Weights of a small transformer language model.
Size: 9 layers, width 192, 6 heads of 32, MLP 768 GELU, vocabulary 2048, 4.79M parameters.
Architecture: rotary positions, untied embeddings.
MLP neurons of a small language model. Each row is named by its layer, matrix (up: input weights) and neuron, and shows model dimensions 80-143. Each number is 200 + 40 x the weight over its row's rms, rounded and kept within 0 to 999.
Before each neuron's rows, "fires after" lists the tokens most often just before its 100 highest values on Wikipedia text that the model never trained on.

fires after: " ", " (", " E", " Ch", " \"", "H"
L3.up294,243,166,203,246,301,194,204,228,220,277,258,189,219,175,211,83,244,240,265,220,186,193,157,255,147,223,208,180,187,155,241,141,163,197,204,256,186,219,233,230,232,238,201,203,269,240,250,143,164,266,181,215,231,215,201,187,210,181,233,141,174,159,207,120

fires after: " ", " in", " (", " re"
L3.up465,198,201,226,245,246,215,221,193,183,158,209,222,149,208,99,214,182,207,177,176,275,193,161,223,182,153,177,186,188,272,175,258,179,250,143,154,159,247,143,171,219,231,155,167,212,301,176,256,208,187,182,232,234,182,204,202,204,147,142,191,182,192,129,189

fires after: " co", " f", " Ho", " Co"
L3.up308,220,224,192,213,177,211,231,225,194,237,149,240,143,198,147,181,205,142,192,236,184,186,205,219,191,191,158,150,255,197,257,167,297,217,202,194,200,175,180,231,187,179,271,180,170,238,164,204,142,224,210,202,282,113,149,211,205,200,220,120,244,88,188,214

fires after: " F", " f", " ex", " trans"
L3.up13,188,123,180,286,176,248,196,253,173,235,140,230,170,184,214,160,235,197,211,135,224,216,204,201,208,201,214,187,181,214,168,203,252,242,273,185,171,180,190,186,196,183,209,185,156,133,185,222,177,212,164,137,151,191,161,176,161,280,162,170,129,178,161,172

fires after: "li", " a", "he", " he"
L3.up405,193,221,225,209,199,201,212,251,237,216,93,155,212,160,155,163,201,144,212,164,167,211,176,261,230,189,161,160,195,233,273,237,190,171,216,167,171,212,266,208,225,201,197,150,205,223,200,217,202,245,255,212,281,175,124,229,160,144,252,213,256,222,189,184

fires after: " Co", " ex", " co", " st", "C", "per"
L3.up6,167,138,155,234,208,214,184,233,164,208,143,210,249,163,184,170,214,179,216,271,210,105,115,197,213,160,221,182,186,188,306,221,214,200,258,171,222,120,213,157,153,209,226,223,207,252,191,197,120,239,204,243,232,157,168,148,182,179,157,149,216,185,192,206

fires after: " ", " as", " Ma", "les", "-"
L4.up597,288,167,144,196,239,212,210,246,242,209,176,159,196,93,192,224,210,211,234,212,172,192,196,204,171,204,189,226,190,214,204,174,246,198,158,256,163,241,190,185,201,108,200,177,219,242,195,321,217,149,174,209,180,163,174,222,266,265,109,179,142,181,228,172

fires after: " ", " A", "A", " a", " 5", " the"
L3.up402,255,184,180,238,191,186,227,194,237,236,229,89,222,124,210,194,227,216,259,178,176,153,280,267,265,137,230,202,149,213,176,211,200,172,193,166,210,266,212,151,166,159,165,181,186,240,318,269,164,267,169,248,177,203,166,200,196,190,201,168,212,253,174,196

fires after: "\n", " comp", "de", "ce", " Country", "one"
L3.up686,246,127,202,99,243,218,226,145,167,235,241,180,187,220,138,162,196,184,195,223,144,221,204,168,263,234,253,185,197,222,153,182,194,256,221,171,211,290,152,192,229,211,161,167,183,207,244,176,128,201,143,289,260,163,188,157,195,179,177,136,217,217,190,203

fires after: "s", "emb", "ers", "S", "-", "it"
L3.up391,237,154,216,165,187,166,165,237,236,248,175,201,176,229,165,200,229,198,184,112,205,159,256,199,266,188,132,187,218,196,256,211,185,227,159,144,121,269,237,144,225,176,234,175,226,194,261,207,247,191,199,233,131,211,165,123,212,218,242,229,147,202,163,166

fires after: "\n", "R", " re", " ("
L3.up493,318,226,182,269,243,185,235,199,194,264,189,207,115,155,144,175,153,224,262,202,178,226,167,246,149,162,177,189,192,221,229,284,185,231,169,198,168,250,125,161,267,189,170,159,225,221,226,275,170,194,196,163,275,166,132,212,258,132,196,192,162,158,98,182

fires after: " ", " so", " a", "A", " ("
L4.up304,210,247,213,289,218,231,186,153,210,177,160,207,213,222,115,221,174,132,205,188,187,186,190,255,229,230,208,211,202,249,188,254,178,206,214,195,204,211,185,179,106,206,149,192,213,244,235,225,104,213,227,135,265,180,284,206,130,253,219,163,189,191,177,203

fires after: " ", "|"
L3.up270,301,216,188,206,212,177,211,222,200,255,188,166,165,195,213,225,198,237,209,264,242,181,177,171,156,241,231,146,176,150,184,162,207,271,234,245,184,212,184,234,171,217,134,193,169,185,287,256,183,164,155,240,175,220,124,217,240,211,172,125,172,199,210,167

fires after: "o", "ro", " de", "ne", "lo"
L4.up616,153,154,244,155,238,150,179,176,268,197,152,217,162,137,153,129,208,176,242,179,176,189,126,220,222,205,157,152,203,233,221,212,229,204,230,175,141,237,154,243,151,194,206,187,193,186,233,217,101,207,175,147,242,161,163,216,180,227,233,157,196,158,169,246

fires after: "C", " C", " University", " A", " E"
L3.up268,221,166,227,285,227,180,191,215,276,217,284,175,158,175,170,129,169,127,159,237,232,154,191,211,275,131,187,249,196,206,196,205,215,229,196,190,233,235,208,151,180,191,251,157,223,179,216,296,154,212,146,235,227,233,150,200,172,231,219,233,181,163,200,136

fires after: " E", " A", "E", " a", " |", " ("
L3.up16,220,249,184,241,250,175,124,147,261,237,207,183,262,178,108,185,177,186,216,191,197,217,184,178,195,226,203,185,165,190,249,270,206,146,250,198,229,239,221,246,167,211,192,196,242,204,229,289,167,155,142,258,245,128,191,190,100,195,162,246,200,177,172,181

fires after: "°", " ex", " U", " F", " sp"
L3.up436,162,182,177,247,191,174,225,254,192,175,175,210,225,151,206,181,165,169,178,264,198,241,244,284,207,213,205,277,249,226,185,172,213,186,187,176,235,185,238,213,194,241,217,164,162,206,198,266,151,260,148,153,180,144,176,181,167,230,138,186,174,206,108,107

fires after: " ", "s", "Species", "all", ".", "d"
L4.up488,255,181,158,211,216,204,171,199,228,175,164,233,162,216,222,200,192,162,233,189,193,226,223,203,146,226,183,173,213,180,178,240,251,283,175,171,160,297,208,170,178,144,198,188,200,209,259,187,130,207,209,243,219,176,229,145,202,121,144,94,207,182,228,209

fires after: " S", " F", " G", " T", "T", " J"
L4.up50,220,187,200,238,251,302,117,240,218,261,190,175,146,236,194,178,227,155,218,196,180,184,206,240,211,239,266,204,165,211,157,164,160,207,217,185,147,155,227,177,220,216,198,178,272,213,212,237,159,200,209,221,173,170,196,248,265,204,202,221,182,217,185,160

fires after: " w", " W", " a", " be", "W", " A"
L3.up179,156,188,191,226,308,199,210,161,242,247,234,204,149,206,207,193,127,183,145,252,207,171,218,165,309,222,194,185,220,207,262,276,220,172,222,162,189,203,195,268,197,208,166,174,205,138,190,218,235,157,202,270,237,141,185,210,208,250,112,177,229,167,159,147

fires after: " f", " re", " F", " co", " po", "l"
L3.up687,251,196,179,247,175,198,239,228,196,215,201,205,213,144,180,185,201,205,124,148,198,206,192,226,184,249,93,234,199,227,260,172,238,230,237,169,241,194,191,211,187,257,185,167,186,235,231,228,141,243,194,197,150,106,188,204,160,237,151,118,236,148,185,214

fires after: " E", "y", " de", " De", " O", "que"
L4.up442,172,206,215,216,159,191,189,229,226,205,284,203,217,190,152,187,165,158,207,189,203,173,178,227,251,224,234,192,167,175,261,138,162,247,187,129,226,164,237,150,170,156,205,162,307,252,172,181,121,277,173,209,227,157,191,210,169,238,166,228,252,115,221,109

fires after: " Al", "c", "y", "l"
L4.up613,220,229,241,182,224,154,195,202,234,244,238,228,194,227,205,219,123,146,170,223,177,146,180,221,189,161,235,272,219,148,230,194,157,126,186,200,151,203,251,201,230,198,164,207,246,262,192,199,213,185,235,218,246,148,205,199,185,177,229,201,235,205,118,161

fires after: " ", "com", " f", " Com", " P", "m"
L4.up18,222,127,216,292,198,285,236,182,232,248,154,215,204,190,161,196,215,214,176,276,200,198,209,259,204,180,220,285,257,246,190,226,266,179,146,151,239,263,206,174,142,106,225,169,267,198,235,204,97,201,204,248,192,199,250,175,189,178,114,119,220,180,180,171

fires after: "o", "e", "te", " b", "co", "l"
L4.up212,198,184,226,205,186,167,202,181,169,211,149,205,188,208,214,175,161,159,228,202,189,257,181,264,249,164,169,161,159,263,180,219,238,239,213,181,141,167,182,126,288,213,211,234,154,233,241,196,152,197,158,264,224,217,169,197,211,223,200,128,202,243,235,200

fires after: " C", " T", "ce", " S", " 0", " f"
L4.up634,193,127,216,237,253,175,239,237,278,172,177,183,156,248,243,171,191,170,146,237,174,144,225,283,244,192,190,228,141,231,201,206,204,221,216,162,147,194,181,153,212,169,167,99,243,304,179,180,146,177,240,223,252,222,234,188,291,234,133,157,186,182,186,151

fires after: " ", " in", "\n", " is", " inter"
L3.up662,194,169,213,283,189,208,259,240,179,209,146,221,232,154,180,166,222,156,188,197,180,157,236,231,233,177,217,167,247,233,271,162,243,204,194,142,281,299,165,153,186,186,112,197,214,159,200,205,110,237,146,228,173,153,170,124,246,232,191,201,155,231,157,157

fires after: " An", " A", " a", " And", " Al"
L3.up316,196,199,206,191,220,275,139,236,211,293,222,136,186,195,131,126,252,162,259,202,200,218,255,250,224,140,164,172,140,239,271,229,207,155,140,208,137,292,252,167,166,163,141,212,243,289,265,180,189,194,221,276,217,142,169,158,203,172,266,218,235,196,189,140

fires after: " p", " P", "P", " f", "ur", " For"
L3.up570,261,178,179,189,176,175,276,194,261,278,213,126,178,252,194,228,174,240,202,247,217,153,169,182,222,189,242,226,242,235,220,161,289,240,194,166,179,155,189,185,191,173,139,237,214,184,217,241,223,203,176,126,288,185,227,179,256,277,111,205,205,209,173,117

fires after: " E", "e", " ", "le", "est", "and"
L4.up596,198,220,189,203,270,222,207,224,203,189,210,203,163,165,217,170,162,213,282,137,181,179,159,258,258,225,216,143,152,225,223,205,204,138,241,185,172,234,232,223,219,200,180,201,184,166,174,184,191,286,158,236,221,200,192,226,151,229,193,50,212,229,174,186

fires after: " U", " so", " Po", " po", " F", " f"
L4.up372,190,138,168,244,152,267,232,229,235,191,254,176,213,179,193,206,208,169,169,231,224,181,193,171,213,219,152,231,150,237,241,129,257,238,216,142,124,179,218,112,115,210,157,155,210,238,202,236,196,280,160,126,235,143,119,204,250,195,182,168,312,154,158,162

fires after: " re", "ub", "present", "ing", " under", " on"
L3.up380,244,185,235,201,191,184,239,296,156,251,139,201,186,205,173,210,171,224,226,174,195,206,229,208,152,199,161,179,223,268,176,238,238,183,152,221,201,205,227,186,230,202,175,199,200,170,262,270,261,258,133,152,92,206,165,177,202,180,132,174,178,229,272,216

fires after: "\n", " ", "s"
L3.up579,236,207,169,177,184,272,232,240,182,247,189,147,201,254,177,190,224,143,214,162,218,256,288,195,201,191,212,166,230,162,206,221,231,224,128,196,265,175,169,165,191,139,144,220,246,221,257,193,144,205,177,241,163,198,202,185,196,214,110,116,229,163,162,211

fires after: "go", "y", " Go", "o", "lo", " Mi"
L4.up221,210,165,266,176,232,152,161,211,272,153,241,187,195,130,179,138,117,188,211,207,151,224,204,214,224,235,159,226,187,201,193,168,222,158,184,196,223,155,216,235,167,168,141,214,204,258,212,236,155,220,201,259,209,147,195,186,182,183,196,141,278,219,126,200

fires after: " ", " the", " at", " W", " a", " M"
L3.up255,205,141,156,189,241,289,182,187,226,206,202,146,186,221,206,182,148,157,192,207,135,203,176,166,266,189,237,199,173,211,297,201,174,245,138,192,220,208,251,173,153,203,262,70,217,215,232,211,157,228,149,251,195,188,245,203,180,141,103,116,185,196,166,142

fires after: " to", " Mo", " a", " the", " M", " mo"
L3.up566,239,122,258,212,221,216,150,215,177,201,223,202,202,210,196,209,138,177,240,224,196,179,220,145,173,157,190,235,231,290,174,166,236,276,244,149,201,269,234,176,197,183,204,198,187,139,198,242,209,223,206,157,169,88,168,263,258,111,184,261,226,206,200,257

fires after: " f", "ur", " U", "amp", " Ho"
L4.up338,246,199,189,222,243,246,199,190,223,152,169,201,171,238,175,138,180,194,225,249,140,217,192,214,187,213,250,277,174,222,191,144,333,180,217,151,118,167,167,208,196,177,202,118,177,260,217,316,213,278,186,167,279,198,202,205,282,242,139,214,193,183,171,198

fires after: " high", "th", "ve", "e", " large", " –"
L3.up39,184,134,156,183,160,222,205,130,164,171,240,215,161,182,256,138,120,195,152,166,151,236,172,185,211,166,169,168,223,205,135,247,234,208,235,186,139,256,228,208,207,213,190,208,177,196,169,185,183,290,156,231,235,196,182,230,213,191,273,188,245,193,182,120

fires after: "s", " ", "les", " b", "th"
L4.up360,244,155,124,173,183,184,287,227,174,238,242,178,141,157,177,212,132,118,196,199,109,200,214,276,228,191,138,200,173,235,208,225,304,240,182,202,147,162,258,194,189,193,159,185,219,241,185,263,103,165,233,213,204,221,156,138,240,202,184,166,194,127,163,233

fires after: " the", "th", " a", " ", "ly"
L3.up115,177,193,147,198,227,92,185,203,195,208,190,227,150,183,132,207,145,156,153,241,145,229,220,243,210,192,172,193,193,280,210,180,266,205,202,165,210,216,232,226,254,154,206,212,183,199,177,239,183,215,133,205,247,181,205,221,239,204,184,148,172,197,135,168

fires after: "\n", "de", "us", "ity", "ite", "C"
L3.up63,199,152,191,206,267,217,179,188,100,216,158,193,211,153,231,183,211,228,213,194,177,204,282,309,272,194,192,175,211,191,138,208,237,222,243,227,170,230,172,158,202,189,192,246,174,196,186,199,164,255,204,171,160,226,203,138,214,256,221,195,242,188,198,215

fires after: "b", "he", "id", "e", " b"
L4.up28,217,202,244,149,183,210,151,135,235,217,236,197,240,226,274,176,119,128,189,174,252,171,229,205,204,230,130,211,143,200,154,175,178,175,153,174,117,245,248,285,174,170,162,196,282,261,276,196,174,260,173,204,162,212,144,187,174,188,254,164,222,97,194,198

fires after: "s", "o", "y", "th", "e", "ba"
L4.up59,195,177,211,183,276,247,98,246,199,239,157,223,194,193,214,222,169,190,160,182,163,168,197,255,234,173,179,160,183,215,131,177,175,213,140,155,180,158,194,146,260,186,237,163,194,240,188,250,189,214,136,253,217,204,142,268,168,211,111,234,207,164,226,211

fires after: " S", " ", "S", "s", " C"
L3.up478,165,184,263,278,198,234,202,164,279,185,217,204,208,261,225,135,238,169,189,234,105,183,230,182,209,213,217,186,183,238,276,168,212,226,204,185,143,224,146,128,184,195,195,163,130,227,191,208,167,188,155,193,164,222,192,169,193,192,225,175,153,226,235,163

fires after: " the", " to", " an", " The", " was", " imp"
L3.up252,196,207,144,232,233,255,170,272,211,262,189,231,154,237,162,247,162,116,189,242,202,197,287,179,215,203,208,224,198,253,204,260,229,259,112,218,171,216,246,227,117,192,225,202,174,227,153,282,182,199,113,222,190,123,169,250,239,179,154,162,202,167,179,207

fires after: "s", "us", ".", " S"
L3.up29,226,155,224,150,262,184,186,268,221,195,204,134,143,321,226,172,210,174,211,210,152,214,210,214,237,233,196,231,141,231,170,253,189,226,218,162,195,233,174,195,177,241,204,227,250,227,207,155,234,260,175,167,149,239,192,199,264,200,264,250,156,201,167,195

fires after: " ", " ="
L4.up507,198,166,226,242,269,209,178,136,265,198,202,261,185,163,103,196,200,232,243,266,181,191,258,265,189,329,230,241,197,206,181,199,220,248,134,185,201,212,183,169,237,126,144,117,264,216,208,202,198,255,148,164,222,161,192,167,231,151,155,117,178,192,218,169

fires after: "s", "-", "et", "it", "ist", "d"
L4.up269,241,157,148,270,163,258,226,223,210,229,210,179,205,211,149,173,258,175,218,132,137,198,204,211,241,179,143,200,140,243,217,220,231,179,137,181,162,312,239,188,155,161,212,241,168,239,248,182,246,202,273,253,215,200,196,128,166,183,171,202,176,221,224,152

fires after: "th", "ber", "B", "bor", "k", "ward"
L3.up164,246,186,216,319,171,212,167,261,197,223,154,202,152,230,187,155,131,197,299,228,175,169,187,222,147,112,199,169,197,259,224,162,167,187,160,176,160,282,188,146,208,104,156,225,202,281,170,265,235,229,202,192,250,274,172,195,136,168,269,165,242,170,182,163

fires after: " ", "s", "-", " pro", " in", " S"
L4.up708,200,194,201,235,135,169,264,178,194,191,182,235,208,249,172,193,191,177,223,194,106,174,274,167,270,203,204,206,193,201,239,249,256,209,237,139,200,246,181,143,157,152,158,217,167,200,243,281,179,123,139,271,193,198,179,189,303,193,159,123,153,209,198,215

fires after: " in", " T", "-", " ", " sp"
L4.up674,231,189,219,195,232,159,276,244,192,196,205,220,228,238,129,153,185,173,181,213,205,149,179,230,184,269,249,237,182,250,233,172,176,216,232,165,182,255,148,172,188,238,225,219,159,190,191,248,162,212,175,277,207,188,140,210,263,275,196,255,201,184,136,150

fires after: "re", "s", " Po", " P", " Re", "P"
L3.up410,218,262,213,202,217,244,208,199,307,216,202,166,173,264,210,199,225,173,199,212,224,174,143,230,221,216,188,231,201,191,242,179,232,284,202,173,191,162,141,148,164,127,197,209,184,168,176,116,139,225,193,198,225,175,119,215,303,237,222,269,197,170,159,213

fires after: " ", " the"
L3.up651,260,127,117,255,245,230,280,158,139,261,199,234,209,200,174,183,137,166,213,214,235,157,243,240,189,208,153,192,223,259,166,184,288,250,139,179,238,178,215,223,178,200,214,182,202,221,176,264,104,241,108,238,190,190,175,211,162,229,130,161,158,188,160,179

fires after: "s", " ", "-"
L4.up494,291,86,158,238,263,238,141,224,258,243,228,172,142,204,178,224,178,168,179,183,144,173,161,219,229,188,130,252,144,237,163,162,287,166,148,102,218,218,205,219,204,217,180,187,227,249,212,230,269,195,184,239,199,170,170,247,248,210,221,128,174,181,214,200

fires after: " p", " C", " f", " F", " Ch", " G"
L4.up385,167,157,194,237,194,172,221,208,285,169,194,207,180,194,214,191,178,185,166,246,265,160,221,240,256,149,179,217,146,228,227,192,238,210,205,163,93,226,261,234,213,242,242,136,189,238,171,235,144,203,135,168,204,186,189,231,233,186,135,214,228,217,113,244

fires after: " S", " trans", " gr", " sp", "s", "est"
L3.up143,225,240,189,156,231,210,231,218,151,126,200,218,187,235,203,151,161,171,140,257,222,203,205,162,184,202,188,246,160,170,212,155,211,246,157,188,178,170,253,146,140,211,186,168,189,182,196,178,284,212,231,203,168,240,165,154,212,200,143,218,181,210,179,259

fires after: "W", " W", " w", " ex", " c"
L3.up656,168,125,141,204,241,228,200,183,228,167,170,205,202,141,176,185,191,188,164,273,181,157,257,243,179,161,207,195,164,177,221,239,259,186,190,172,170,206,299,239,215,221,206,173,183,206,181,225,201,198,204,215,180,56,170,147,228,220,202,160,217,148,149,131

fires after: "e", "l", " ", "d", "ve", "it"
L4.up766,271,169,125,162,204,206,281,202,222,224,279,173,147,183,185,232,222,241,288,112,202,207,242,218,231,166,171,189,205,245,199,186,186,307,169,107,166,211,222,191,137,208,184,211,195,225,266,204,176,193,165,273,119,175,219,186,144,198,273,173,129,196,191,190

fires after: " Bra", "we", " a", " A", " he", "ra"
L4.up431,166,205,226,223,234,218,193,239,213,286,167,185,152,169,177,180,218,149,228,181,186,115,169,220,185,165,212,211,226,166,175,209,222,135,219,97,183,183,223,264,223,219,189,229,267,250,181,208,209,234,203,197,203,148,180,189,215,206,205,265,232,156,179,178

fires after: "la", "y", " Ma", "ult", "sa", "vo"
L3.up112,232,139,166,149,224,249,257,215,225,197,246,180,188,140,213,147,217,179,246,227,235,243,187,158,255,195,219,220,248,191,134,245,193,231,140,144,166,248,219,212,228,124,200,191,287,195,202,198,159,265,203,227,227,192,230,152,223,165,215,231,188,223,206,207

fires after: "c", "s", " c", " S", " C", " ca"
L3.up399,202,187,193,223,235,178,247,181,277,206,159,216,175,262,186,200,240,198,136,213,139,178,163,218,226,246,159,190,143,172,260,173,291,229,177,230,170,214,139,89,225,193,188,148,209,215,215,190,194,158,254,179,182,227,177,234,195,195,177,165,249,206,170,183

fires after: "s", "emb", "th", "re"
L3.up491,214,142,236,189,182,187,220,199,212,241,207,197,119,225,159,181,167,161,188,114,198,235,185,192,158,296,97,192,178,213,256,210,175,198,196,170,56,179,241,212,239,205,150,193,161,248,211,272,231,181,227,205,192,171,168,153,132,249,250,217,177,185,158,191

fires after: "and", "ad", "l", "e", "d"
L4.up755,205,227,255,278,194,217,215,188,276,267,179,125,131,255,233,87,165,221,246,142,149,178,158,261,212,178,203,181,203,224,174,138,244,219,207,212,186,250,177,264,199,174,151,185,216,200,160,180,210,183,252,220,173,262,218,134,141,154,250,193,213,208,201,214

fires after: "c", "ad", "ch", "y", " c", " sign"
L4.up741,178,134,174,168,168,159,157,255,180,262,215,205,154,224,196,188,174,212,182,221,152,165,196,222,190,142,144,221,133,159,172,184,191,227,201,139,161,247,196,180,161,211,221,218,143,203,173,187,246,239,250,212,241,107,171,188,181,154,225,207,278,229,213,171

fires after: ".", "\n", " well", ","
L3.up414,262,177,167,249,258,184,201,251,245,122,149,185,142,145,139,127,241,150,197,272,216,181,228,236,212,249,177,217,205,196,295,228,178,249,169,155,205,205,184,213,242,173,218,157,298,192,144,242,147,185,173,237,218,200,208,202,262,197,223,189,191,109,179,205

fires after: "s", " re", " de", " S", " p"
L4.up483,226,153,148,228,209,278,190,200,209,251,226,215,217,214,156,215,195,208,204,200,155,214,197,305,215,212,258,228,173,261,268,153,208,240,200,192,92,197,212,168,180,200,159,163,262,222,174,219,178,197,189,236,165,172,184,213,274,209,249,183,177,159,201,167

fires after: " a", " A", "A", "or", "la"
L3.up159,158,206,170,213,238,223,178,241,200,186,179,175,230,249,164,213,189,159,200,260,131,188,143,187,205,196,219,189,237,226,237,195,233,176,120,204,246,251,195,165,216,116,146,188,290,172,177,284,156,269,229,211,195,186,191,152,198,230,208,193,215,163,187,236

fires after: " ", "H", "f", " de", " re", "s"
L3.up352,269,145,252,236,209,141,183,188,219,300,217,214,201,229,182,175,201,214,234,219,173,186,201,252,236,215,232,196,195,249,249,204,231,260,136,216,137,196,171,188,225,135,182,158,196,170,197,246,200,159,173,212,201,156,176,204,236,214,222,165,163,190,168,167

fires after: " ", "fe", " \"", " me", " (", "-"
L4.up102,303,140,241,168,187,182,213,237,208,238,190,217,186,135,207,192,240,219,218,231,246,171,162,221,147,236,174,225,81,253,231,209,237,256,226,216,200,172,216,140,125,175,231,193,160,270,246,255,178,237,208,230,216,188,238,187,248,185,137,127,213,243,203,135

fires after: "==", " ==", "\n"
L3.up419,224,216,187,215,184,213,241,252,231,179,191,173,115,163,161,149,116,137,187,229,217,216,203,196,204,232,157,304,187,171,202,201,196,229,166,206,189,239,117,180,142,230,227,167,232,117,188,237,177,209,190,173,257,175,185,259,212,164,192,132,214,123,189,156

fires after: "est", " re", "de", "\n", " Total", " de"
L3.up766,290,150,206,186,195,190,154,221,169,223,153,225,191,190,238,220,187,185,264,157,228,207,211,224,230,226,205,196,208,263,168,183,208,304,236,195,154,272,186,211,166,117,228,183,155,139,265,146,130,215,213,241,231,180,178,220,221,231,193,196,204,194,197,150

fires after: "we", "e", "ro", "ru", "el", "o"
L4.up406,163,275,226,193,172,211,258,218,268,179,178,202,250,180,211,114,176,214,211,230,239,172,158,196,242,182,138,182,237,240,192,187,164,189,185,192,185,203,159,241,191,248,210,219,255,263,252,194,186,182,114,237,165,195,207,200,188,282,270,153,211,168,185,225

fires after: "s", " S", " b", "l", " c"
L4.up556,169,166,121,226,213,170,227,214,159,261,192,196,206,251,178,132,202,149,224,248,207,191,192,277,218,212,127,228,150,225,263,198,275,190,161,237,150,233,195,200,197,206,187,214,227,193,172,229,210,202,172,180,186,238,195,219,223,270,212,193,213,81,222,194

fires after: "ro", " De", " de", "va", " Le", " Lo"
L4.up99,201,189,207,196,273,234,212,171,221,196,111,191,188,155,160,136,182,131,154,220,200,243,221,254,291,248,180,240,153,200,230,189,171,222,252,236,174,277,187,178,138,161,172,147,254,321,221,251,185,217,169,217,230,239,157,191,214,232,192,204,202,120,179,185

fires after: " C", " c", " co", "C", "c", " De"
L4.up377,241,147,112,199,250,241,150,198,209,204,220,166,226,228,150,258,179,198,180,223,216,141,239,180,217,198,263,184,175,249,211,171,291,222,164,172,154,218,251,161,216,229,230,190,202,194,194,307,247,266,206,190,197,158,224,212,254,233,143,194,203,180,178,131

fires after: "s", "is", " the", " S"
L3.up30,227,167,175,169,222,249,257,242,203,160,228,228,180,183,250,188,218,178,163,176,205,197,212,157,229,194,199,327,186,231,227,180,129,283,102,138,186,236,186,190,191,145,183,118,208,172,175,168,237,192,215,109,180,225,126,232,276,185,206,274,146,163,150,188

fires after: " re", " Na", "na", "N", " ", "gg"
L3.up528,221,278,225,234,216,202,202,238,256,259,178,207,184,161,185,178,179,177,323,160,227,160,186,292,238,235,157,189,223,201,147,172,219,264,213,193,207,203,183,125,210,174,170,167,256,204,264,202,170,261,140,159,261,189,175,192,197,155,198,194,194,174,168,183

fires after: "s", "os"
L4.up514,293,124,207,185,143,226,217,165,284,201,229,176,80,208,180,190,182,222,169,211,192,176,134,223,229,227,138,203,186,244,239,180,210,161,194,228,95,220,182,187,170,167,226,189,191,261,262,237,156,193,235,184,215,211,93,147,203,197,174,228,174,163,182,199

fires after: " P", " O", " E", " pre"
L4.up735,193,190,210,168,159,194,236,236,292,192,204,162,182,162,226,223,110,197,221,167,183,195,206,247,187,223,146,179,169,186,263,234,209,213,149,175,234,226,156,120,168,166,219,187,134,209,220,181,184,186,180,265,176,111,183,191,216,200,176,169,268,100,151,94

fires after: "ef", "ch", "y", "h", "c", " c"
L3.up75,211,147,212,199,179,188,189,204,213,200,230,204,250,273,171,103,168,250,211,204,134,172,143,194,200,229,141,299,199,222,251,188,203,135,213,204,99,190,183,189,223,156,193,103,208,273,155,273,220,163,187,239,255,197,250,178,179,185,185,177,286,170,199,192